Weights of a small GPT-style language model, trained from scratch on English Wikipedia.
Architecture: no biases in attention or MLP, untied embeddings, normalized queries and keys.
Training: 466M tokens, 7105 steps.
MLP neurons of a small language model. Each row is named by its layer, matrix (gate and up: input weights) and neuron, and shows model dimensions 170-340. Each number is 128 + 24 x the weight over its row's rms, rounded and kept within 0 to 255. Numbers have three digits each. A neuron's up and down rows have the sign that makes its largest values positive.
A block is one neuron, or neurons of one layer that tend to fire together. After each block is what it responds to, as a language model described it from the Wikipedia text at the highest values.

L7.gate672:164130109118074097119131102124092121089144139118136112109118118060117144107141121142129159148128142096148140117130159110130124112099090117133144097108105141118150115117145091087169125178094117134122168081120130079151146116123125153155094107128152140117114107173117161118178121129145137099109116114138129137155136167116121094149072103138115121114094168104136088119150121138149107100125165120129144118145156124125103086095115152130105147126104149132128073076146150120117119064091099112120112093146158087128163125160
L7.up672:157125146143131092137094120117100053138178140123112157113093114142114112101131139135079107124150094145129121141116152072159115099098132143124143111131160126108132164105114166098131120128144089116158155112152165114152111182112105077115108133170115084131133122136145095156123155123173116109154139120116120144116153128122128162121126095134113126106142094142138125157115146129123173088099171151144089131131124155109102140145137088141148132119074116130156118122122132104099122140153104145147099124152123131146147131105
Head words of multiword prepositional or connective phrases that demand a following preposition, such as due (to), based (on), in order (to), as a result (of), compared (to).

L2.gate46:106115125180125137119103096121086103150187118126156133108116157103143172117128106160184136094082098126116178105162143157133128109141115112116097156169165139091097115127123107144124162144123096119113103148137151125154129144128122122087146155140161137127121097101178136100147092103092092069114144108112111108147125145101121139145100115151116125112112121160122144102156136115107157145141105113118118064136138124114161112152128139141123098155123138103122127117132114133133099168123104118125144131130096125115127110143
L2.up46:124127174125124121149183130142092144149141105162092123124114139146093142162157078122139108113135158117139125105140116138131155110149067103092115081140164144138151097150129125164057097146103121106172122136154122112162135138109129122145135117108105144163129142140137127116124105104089115119152092151145158124142168123074076176141116118103138094131135126128087149115154091120103148156129168126082155121185151122135117138136126141127080107132120114124125068120145133116122113149139102154139132110110123126184118168106
L2.gate86:127114115128139082137138158138134156099154096135107108115108112123169099135118118113139113142096131165108136113131107166151132117085128083146124078130133110092116158115131153109134158109114150136118127139143170094129128142133186152122118114107115123150109129145162143132170138135185122126123142139131120148110153102134127119177158114162109082137160114142111135186140144113152110111099098141078116150146144135149167133117164160132161152109135147128126149152123134103106140116152145151104140112138130100127098151096
L2.up86:126125137130123084163105117152104138141135124100179128164092138163155141172147149108119134136123091136152143130142120141139169136147121142101158099160134124146149192144109129143120132120164125093117130115109120136148118146127164079159114122098105133140083092136108106116138156163091111187157191150108154132115114123073130120136121140117152118132160112117156180161130132135137140072116120106146120151159156114142112133128134107155162132142132156109156126123123157109138105112135115135097122149140137176084101178124
L2.gate109:104126130177112106157106134179111128156137107108118086140124131131139139159127149117123139172119158089143147132133121106157164118100127084103131100112103098142096145149130093108125137117117092156099093133116180131171149159134156133161064103056118173126118076131161151137164153090110121104162142122104162092068107121124092145147127156123108121118140161142139150185139117168155110109109136133107161135131124124110099145152103148100126156154134122101083129153129102140117088152142115145112124135106125113098131119123
L2.up109:136171155168150123176111107105105117124120105124101150096108162092131104138151144121125125103150107130110101116127130144118169129111172092114139064153129154108127132101132103091154144093136146088151142129106193118166146101159126130142133118146090144154127141152174137150186126194117116142132117129149149112135132160114109159155111120155157124116185160140099146129121168126107124118094120105086126073135156115095101106105141149202124126125119098089135133125127112141132153130149102145142118113100158136129106138156
L2.gate128:102108136152143164113092094128124160139123119156144155155150149117129128091141139110121124132138132115159153092073116163096134130091139071182163116182110135108111149161133122154131172148106117144125154136099145125139103138167136156152105157090084177153136185130152138089134132130151135077118142142112120154123121131118102140142175111149085148163084135095161136146159160165163162126101117136150130164125124151123137117104138122146142109129109130113150104097127111136132142125121154148151118128120151120091124115110
L2.up128:126111152134145152132091083160111140144144156151118118108127157133167107139154127139117101104095183127153173108119092132097147101136104103105130073132126163152116178131095160114130097128151141123155141117139132115128112111139134149139139110148144121143099103129161124101125126093117170166146146115083149121123093127116111108139115127156111153158159137161160159137146115125150165125095140138109141146144160107160097165140092085138179127161150120119157122146154130133097121116122108188115177118132135133134131163137
L2.gate134:127119131125139125164113128089137093131160138125148124110123088133120157150165126143082136136112139140123125120148122134149118123137155094143162104174136120098128129137158077122178130124039131097117118129113120138096121156143120115147139095104129184149094147111120127123162145104139085156134126109104189118149111117136106123167118138082116110111105101170136088104129105138120112189111156157141181105128142119141142084122094109100168103136129141148111071135100122136127130144147120138115100179106161120149176125123
L2.up134:143147144135131128115126101118152180152098120113115130106108144134123096125114116068157101134150128142136152123134100155100169111126114148138148109132102171170105150129091187096114118130098184113169147184143145149118121136098135160130140158147115129130120109144180112128119129122112183068145127132133101141128167107135130152132081121124172082141119156139144166150155145122115128125128163100135129153097158119162188153147109142119169120133110147150150138121111147132109115132137138130170119100143094122105131147167
L2.gate369:085126124179128112115141131164132133085114123130114106104089109147128121139146126147124181121115138126140180131136121136133138100122140084134151088163114121120149149118160108122175136132138123142117156156110136120127102130130094160109126152089125143141096130121169160118143154127150135081116094142139124166185128098138084154130113140132080128149138101093122163057148113089104109134141135145166157100136136122143106140116154159127161120124130140122129125170137152179139146075123148145119127128106130106127093148131
L2.up369:096143186139143137135137133130108123112140095135137117130065101128125135117148134144148139107126168134112132109102114128150142111136101077104128122174166117126115156100159185091112120143140086172173120171105109126134146135195093182153120135112162147137126106126159137118136138160124183106176102148116141151112133133117096130111131107132117109110106076145119175102131086100097135093121154156142144146102096144131118117176144165149148145177101125130131074164111125157131123081135128117121097105135142147126133146115
L2.gate1020:113105137182142148133149111134088082127133154124179075150122138171121097139145135106118154106146189099130143149117119168081164151173116127126115143116124116103127141108136134104139118119134093090161173148093117102150103113141078143138093095094156155090099104162164141100117185141099133124168104121096159135111125146104084114163094124134120088140131120120129104111113093127146080063101118168136118119150140151184114122126093138159181129157138092127097148100140144166153096105154134141140147127134134130147130120098
L2.up1020:152133176148141150139138141131067116148132136122186108076097105118120109119104138105087103177123128151131165127128161144155143129090115121111082123150153089105117172139118140107152101084124151132080136139108124107139121129129101137115150144146113160110124078157143101128091154097128139112121151159085133133104125136106078109166139119136112125127138107172155164116146116095131086154124149136183124098071128124108157130159110099194165154111118157109091133138136159148114089091120146136156178137091158135140122105084
L2.gate1247:075126136124155127139103101156120168097137131124104105135121122143148084132114136119146118144075157159122154107100145099119139139124121076171137075117142127121106127083130132119115111159139116141160140160129144164125152138176116100123108078092129112105097139100100130097100104113120158158156130148097120134159060156082126116090147119182133127133113157092159202135055090123133074123086140138112105123094124168174138167122118104123116158128106113130146120160112168161142139094119129131139121114131087085154160132060
L2.up1247:081139110134115132137091143180140181102128106138128119140129141115165117153092122128134109096124111127121178114147095062088104117135132130124156098130117098154171144171182121131142137143169149129107114127135155125092142106119161134107155145137107122135122183119067141134120128132134113101166114130120114152161095117107113158106106124134108146162141155130116162122114166149104146113125081097115167130099142132132133124132149139165122110136131118156185164127134139168130101075126115132106104148180127137134091126124
Connective words that open a new sentence or clause and link it to prior text, such as According (to), Due (to), During, However, although, because, followed (by).

L7.gate58:138138122113147157100118089123118120132118146109123123159123170082125130132095093155174126170170148125114182124139136117134131104081128172173089108127149100175128152140104152131159125113136190145133135112143085114134112124094128039129123172151113108110107118141189117114088086089110141124132148125102107140112138171127109141098108121169143139152136174148148115130145163151146124127134082145155158129138107101096108142139126148103139160103131120111071094070100170152142148143133138117168144130129153167136129123100
L7.up58:119143119157116156113102114081143091151153118166137148130103200116099124099141145117149125120155130121189155125195169097171112121130121098167155142136143144115145111126096084095117117133094134130090126123137161126145121128115134091102121132135128130113091151128141127133113131140069122112095134125106108112137120090102140163114139117157134142128152104148148100115117136132133067165134114116136080113094136112106140142152108108114129098128123120167099138038120101169152109129138114119125177144106151159175153100119
Word pieces that finish a word begun by a short fragment, often after h or H (Home, Host, how, homme), or after a hyphen (ups-and-downs, Able); some table numbers.

L13.gate518:120140185080105129138156103112138117127146174131126149104121120125149165158131143152147166133161117147168167120137159104136177135153136104082105076096125132070119116117123135085152137096100140134138090113106109099101147092158084115142137149153157124157103122109136112154130126125149160152082121120129119129144123124101108102136158118116178153166089130116133147093168123095143156146106133115095118154114139146125130179077112143132137155156125110136123111113087107143099049113178173122122124139122096122111152135106
L13.up518:145143167073117138143114137102142131138114131121172144154096099130168107145141149092150133109108106109111166144137139082136122142122142107097069094079128155077100141110166175104163161127142157158153135089128075137089170134153096113139126105170148098118105140143155112099162128124148127097142101084144112112109130110093131103097093130114166142158113124115096130082103139090086112156120142168147085099064153136141154128126117124129179120141120116152098108126162135139147095115129120123119124106052134112112113119149
L13.gate533:128132139086137145139145162125112134185168123124124154163136094132139124116123160123134126117132141156128144137111131131149137154122136132069134067100103127153134150164079155150073155153144151140112127093141127160156183139078159113124134129105171139164158104117111067123133135146142143109141117093100142120103116107110142132093163130142169099157153125143131147138186136142118125132140104151157145144152110147134126151155111137129150132138110105158120118142119140129155128097155082098150134095115154129119164159138
L13.up533:149113147134144128127088110100159123155112127130095150138130132133143122105124122120157153135133132112126137128159160148179120112126104133173116102153119155105139148105094118141156168160144130115093153155131126128129143103148127100171116128091106128111152086136138124139118125128109123154185163124133146127112144095149117125069156134115174101144112096134131086171098146146122097113115140123077105127099152126121085100121077150121133130148116093177119111096147125084135113127133149121104146159116132121100155158106
L13.gate637:116073128139118136112170098117129142148131125163093154111103133155128170111153135149171144118136091166158129161165122152119113120146127125169092155131133145101135115084146103095094133144126170120097117125144137090115135116131121142155074145122122166190089132151107103145131154109121134137134146144123164155107168105105079113162151102116095125140129160129063106130127095140140139122134125154136147140137160126119160160150073146175104153182088110141150085108128081115140115120155099122161086126108061151137095111097
L13.up637:101164157131145107143123155131129158155137120136123137138117083165081100109117125126086100072131097111108125113176136125082103078130141141151129122154090107158139118134107146174123130114152124131141133140097164113125131128114151123138136142115117080058097147152150147117131114146126155164115157116090142119147100157108144147117177135105102086121129122116164148168119147122118110113113137120151100153101141054109135180154096152113106088113141118108122123168135107117135122133138110115100111138123116152145084125112
L13.gate780:102136119140119137101158169116129130083168178064136169128134115131065162096125111153144175130137135114100111113168137099116149130142137112149097091127102158107124124118096100147101111124112121172095130142128133130118133094106189118159101164145120093152114128175156106107143137107122112152112139158117112114110102110133108065086081114086158111160112099123132120090136099116150124132131083100138103113142070080157116126140156184105147137062142062120126138111122087133146109111108151112135121154123114119129135081152
L13.up780:147170138087090140134105142107146133109172106122146114143117134108126179125122153097133092088102115120151094173143180090128135119121085150109093119138118134126135087104127104126120149143128116173119108178175096113107143083119084131092147114170103098123102144118120112105118122131134149092104149126091165136094155111103130075090118149166137132113123144103109124110161090139159095155088135101111106133133147142093125146151111157181148115124141102149184099078100111087137109114134118139121157126161135172133135138116
L13.gate972:157112147125132123140115131119148097185145153117109113157120118110140130138080082140108106171115098128072108151096102132142110133113116118106137076118140142105130125148119084146116117110117148151128114123127131112117154142150110079130108119115111128061109091106116123080164157128117128120194169094104138107110091122131146108158130091127114131159135125117143134120145126093130084145118090125103121142140141115081120143099098164130172151131142155084108127126112118159109079132118107124111110133085149152140116104139
L13.up972:116169098090108107138130117137152111146155087134140104119101110122127082070141124139122078121119132173119150175098157179139150077141089126154111111137114130159145128146104153104093145152154127167155086164158096121118090116155146101137129099126148082133127134103145108098141117161136102151135157120107170117108093168112131143156152088114151114144130130104100142092125138086095114152140114128109139161121098075112144118148096135068062129126129156126104121103104103166120114118111141153126129157138111106145140110141
L13.gate1123:139094140114129140094151078125134128113132136142123149120117153121078107157093076141098084172121085130141134138133078160142175125121108137117117160149158122165147130097171173114137148123145117108164123135085148114119161121138136105120099098116122124135144104143117151099142125134128167148137109091103125108099111149141141144083140104113132117135110088154166134119098100175138121123105108167101133164125086119136119145129131140128107131153120199136092128163105144122097078101096113154131144125129164206137147108150
L13.up1123:150164138133095152126151093118153121125158156116117121109090145120111080139150135162131115154135108138144144137143092118112142124154109108100095124136120149125100129140107116105105136152145153123095114138107129130146147155157163119118107153093128099141178122151125145110111134128123088134158134160105130152128086086112182100173121137126135122131109102150133072120129121094124177150141113067125132151101136107153128149160100124154135159146143117130134105103114114124115126123088111149150096124125146107107138128143
L13.gate1226:168130145138151132160131140195112120096149143145123143092148102105122114153141143112110133148094092081138120134090156137127124079057108123063126116142091137102111084134118135103134081146154148127162088160103132130076154126126158126081151108182130121148086116092077135148131106168120121119157146144102103156126117137129128111128101125154179143143141107123173175136155127148124126117128106113167137128137123161116117155103129124130137122105140130141105091151130151144129121125108116122101106131131112170142121154142
L13.up1226:129110113117131148129107104117145139119123146107166169079124150120120150139147103140111094126114132169143154117125096117062114107135125120090107160139131118138113132133121146142136169127099136131145059129143132121154121134146146104104135077158133090142111148194118117129118139104119162174163115109141176085156142146112126135168123144125104159146102189166135125133113071092125090115093148123110116136157121136155171104130113090088131167150090144134123138078116116119096128101124068102136103091161119128115153138128
L13.gate1264:124136109126119137114121086102138130078122149138080156120163126125114135087140104116128138131142126099158144153138090130118165130114095132114104094157130152142129142142114139147079131099120131135134077111087141103107163119162134117111103127130122099125092114083136134167159154107069143144169150135107095117120126140076144080127110153103099096153126151140181165145139133173149150127096091126108129143119121072141142121133069159127190167142103129131149112116131111136108109105140123143130122151159108149097099168150
L13.up1264:137138138099112118138084113109147107110163170106153164145131118142149150117143097100119092136146121143129131134134138101138114129091129098139114134108189102116124136145156148150108154142158148134130137122138151110116118093107160108126099113148079093092134140186133108061101069121127191146143122113138123091142152122117142145105132132121144125144112142134083153148133153128152138112098145122124106106124112124090116137153116122157160143154132120135145100131136117128123139172110143102108093127115094100132104157107
Single-letter or short first pieces of capitalized names starting a new name or term, often in tables, e.g. C(uthbert), St(range), G(lebe), F(irestone).

L2.gate114:157075117098159112145118147164142056151127134174112164160145122115123146135068129124143127140160119147113098102074142091093155110111085193114117127164118118143147145153134139146154110107132142144135140140132070102120106156140127130151092119120142111110137145168152085137134087137111124108135087117106141138129172127135155109087094132146093138117130098151138132075127149104084129138117125124140125113155131146135106080133125141143131113108105123111109124153131106143105142171192109125159119108115159134141127134103
L2.up114:138095103139148119163033151158167142122130130140109148141096118167138151125108174099146140137164123150126095194147186159163104137142110157138105125143135126137109121153144120131100175108152153155086126115165142132133142109147100116112141114147145103133145112119103121152119111153136092156154127162124159108105122162118139142145140136101111143131115135138150158066136146078154122124130101141191066100102124120164103123169090164119144098133141127115091165165100123122141122134124117111143102152086160141139104088104
L2.gate241:090136144130141149143090115124072106131161116102124136173130104134146128135121146169127164127177114141126130146106096120115131149130100103158188138149152093107151161110090122119135130085117129148144097144118145114118168118181073139117100138140155139145105111122160117154090138151125159096093175119115126148079154134136132077103141147111109148175143159133126127126140102112152147092081129104123138159137111120120159172126134122099106125152116108138128113133128164116067123111125104108136134153124115117151114107099
L2.up241:105156091132146134168086143166091118127132114099150144166123155133163127122143128156134156132147143149103131131111104103133101147131049109118167145112116099122146168156106125160174119106169129113118142162154144089105176123183111136132103143140155107134078149157145159132140144181123133141102158157117120136099118129119155162086176147112130155108159138138136156146118093150111114095076093070169144150158128118114120149090170109153132129088140126124132122175136156106154097156127105073161116142163163164093168086121
L2.gate288:173132135089146121134086108128099112094188140172139115134098098106171097124174162153115137136171123125122107113096100126119097162149138110093123123184102088108138130160105125134135121153110103158144178132137139152119121090158130126129128130126157109095112109135101130110134119151154121167153154119112105144141116125132144112117124123135106130105092068108163128157135113134158142146086095103134167075197156084138122164098117070128109145147150153171107090142110166075147119178120106086089124134125155156158108129127
L2.up288:124145125116138150135110122109142109106130169104162146132113116113128156143079151108140179134145084187119155105120150117083109096131098126146139100169122138131162202140110122176163094107140137161132177067119115151087114138160148096143125140173143079129105109124137158156103100176136155114090123111120105127100110139154141122089139134131128162104119131126117125146146174101133138159103115115145101106127136125121124095091126089127133159093126094123115122179122130122141121113123156140114095169090108106142083106120
L2.gate294:109131100110147142128083150124120117114137102122087103120122166140161162099108132187122143163131116150100150113164135123095129116128122119124135128103169104144121167122087129160146109141143184146136146097159148159142143133140125108162124138136137109100074161119127130137127106123121113140121157132099147160071138121125196108107110117118130110159146127108126124137051106150153115151080131110106095113137121108142113167161118124121099147117133137120108132150087104131142110137137139111073141164155150132102116107129
L2.up294:126105145135130135141114130109065163110096124108135102116112129172165141096147137139108156117155129101092131139161130139134154116139127095137116175096153113102152158105086174150109127114149122134112168120168154162104154119158121107133152116125151145146084121140172132114086141183110158158066114137124143123147159101129134083124111117122111117141143112178112151087121114084136104096126154076130122186120136107136107157127133135078103161169143146131120131174104143090139170127089096128099129140133163096119128106112
L2.gate586:151160155111135125132092179110083121099130135160149148136119110121149181108111134168106132125122114153120125113116114081078129134158070144143111104126113172129119145070110156127113149111085148113148145136142125127160129131156108157173122093122149151123108127162183143108175134147152124122114120109136153146106127131117128145066114155165125138133120131115150097146141104110080154164115114132108177143154144153161142143136144156097089136142098120101089156140138114117125134139132105096115087143157137169081167121143
L2.up586:167126143099127137170124139114156197095123113088093132074137145133160154150156083160141157139104147153139122136140113121105133085125090137132085121106098148130111114071054108072079120142151095134132128120155157156148118119166150156125090128144150151146107130133121109111160116138148141172107123087121121120132081113117121148122112146144166144146083143108137090148164100123131173156139129140118130183127107122123157125119119143116125126142123137115086153132110117106153141093094099141120099142143167171116167102132
L2.gate879:127114104153108119118106158124088088151092138118091127085143121142090159122137122123104110159172156099108149110140135148119096139117147082109112144126132159164140131144084128170123138090118153127137181118119102154116123162140129107143121138114126146174099177116111107107128095112120115132128157183116120113112118134128097123123116132122089127166146156112168143088076082131140115129116129170146148085130152124123104137123105145137120129157105136153129104114111167165159143164095124082110128141137137114136156109095
L2.up879:142139124129131132178134161146118104118125157164127138111106164116161082089145116097101120118088110104127140079158118114104087115144135090155115127106148143087093157118138129133131127097104152102157142180153137125122137127158097149132093120116137127145153112140142139161157100148123144171120111158095127115168103153129106109110096081114107107149128120121128160136087153092164118142120117104134097076142126155124126144100139121129136142116151170106139144154115136139126150139141108118095099145143131115103143129117
L2.gate972:113140096117118150122093114145140114079145145122133125091125116129170142126148110172124114157143110103139185103109148128138116136097120081122142104132153123154123162088116153121113132096175146132100131097117137107121148112112114099085100136135138125118091156108117133106173149155126171110153153157132107133119084132119145118089086143168106113138108089120168151127114099123137139143103126122140141137160145117135127162145078163092127142159124125086088096116108144137117108165124159083108083172133131117142151138153
L2.up972:152154110095147121109088129138130096100139099177176133139102135102131129110163053120163127126123050119125133091102147120138141111101125111129165172125157129134141131095135123164100151110107146114126148134111135137137148132160132109149128187099135062171104078109166122180112146135100138120103150186110163108129127108120145100099145084138130132116123146119158120131082145099157129151141110112150134151134105105159116158151170144150146149144149122163163161136122083094113152141108122122094136147138153111124094116142
L2.gate1200:141117135118116154121094112066102147162135155078171105093100130141125149150092102128125148114163102094112096110129152102161118150172139129159154134118156100187130132103126112228146169126153114176114096148119134124153128108130113139147111097113128118134135140111101105126105122084142108159155106133136130164157126123140132113144130112145162167153112160132145112104138107104166130112124117139168115103149111110132134179121158104116102141135133159174127146130066146092124125104092136127130126112087149170109145120111
L2.up1200:092126145161139128143112102151143096140116157126139170137074127123175146147115211137119148107135102158149130131153127164129116147094196157124121174148080140143196114156114142132173155117203129129165104125152100146127128115100140104122124104109117105117138141149166112139114108130113123140112146161115087092087083120125155123144129111168108141115117144142138148125124120141125123148088118091153139180145126120145132159168131173147119132131134102126113086124098167118155127159114098130125164113136130111139044107167
Word-initial fragments, mostly "St"/"st", that begin a longer word, as in Struga, Stage and staying, plus pieces like fl(uted), Over(laps) and Const(ance).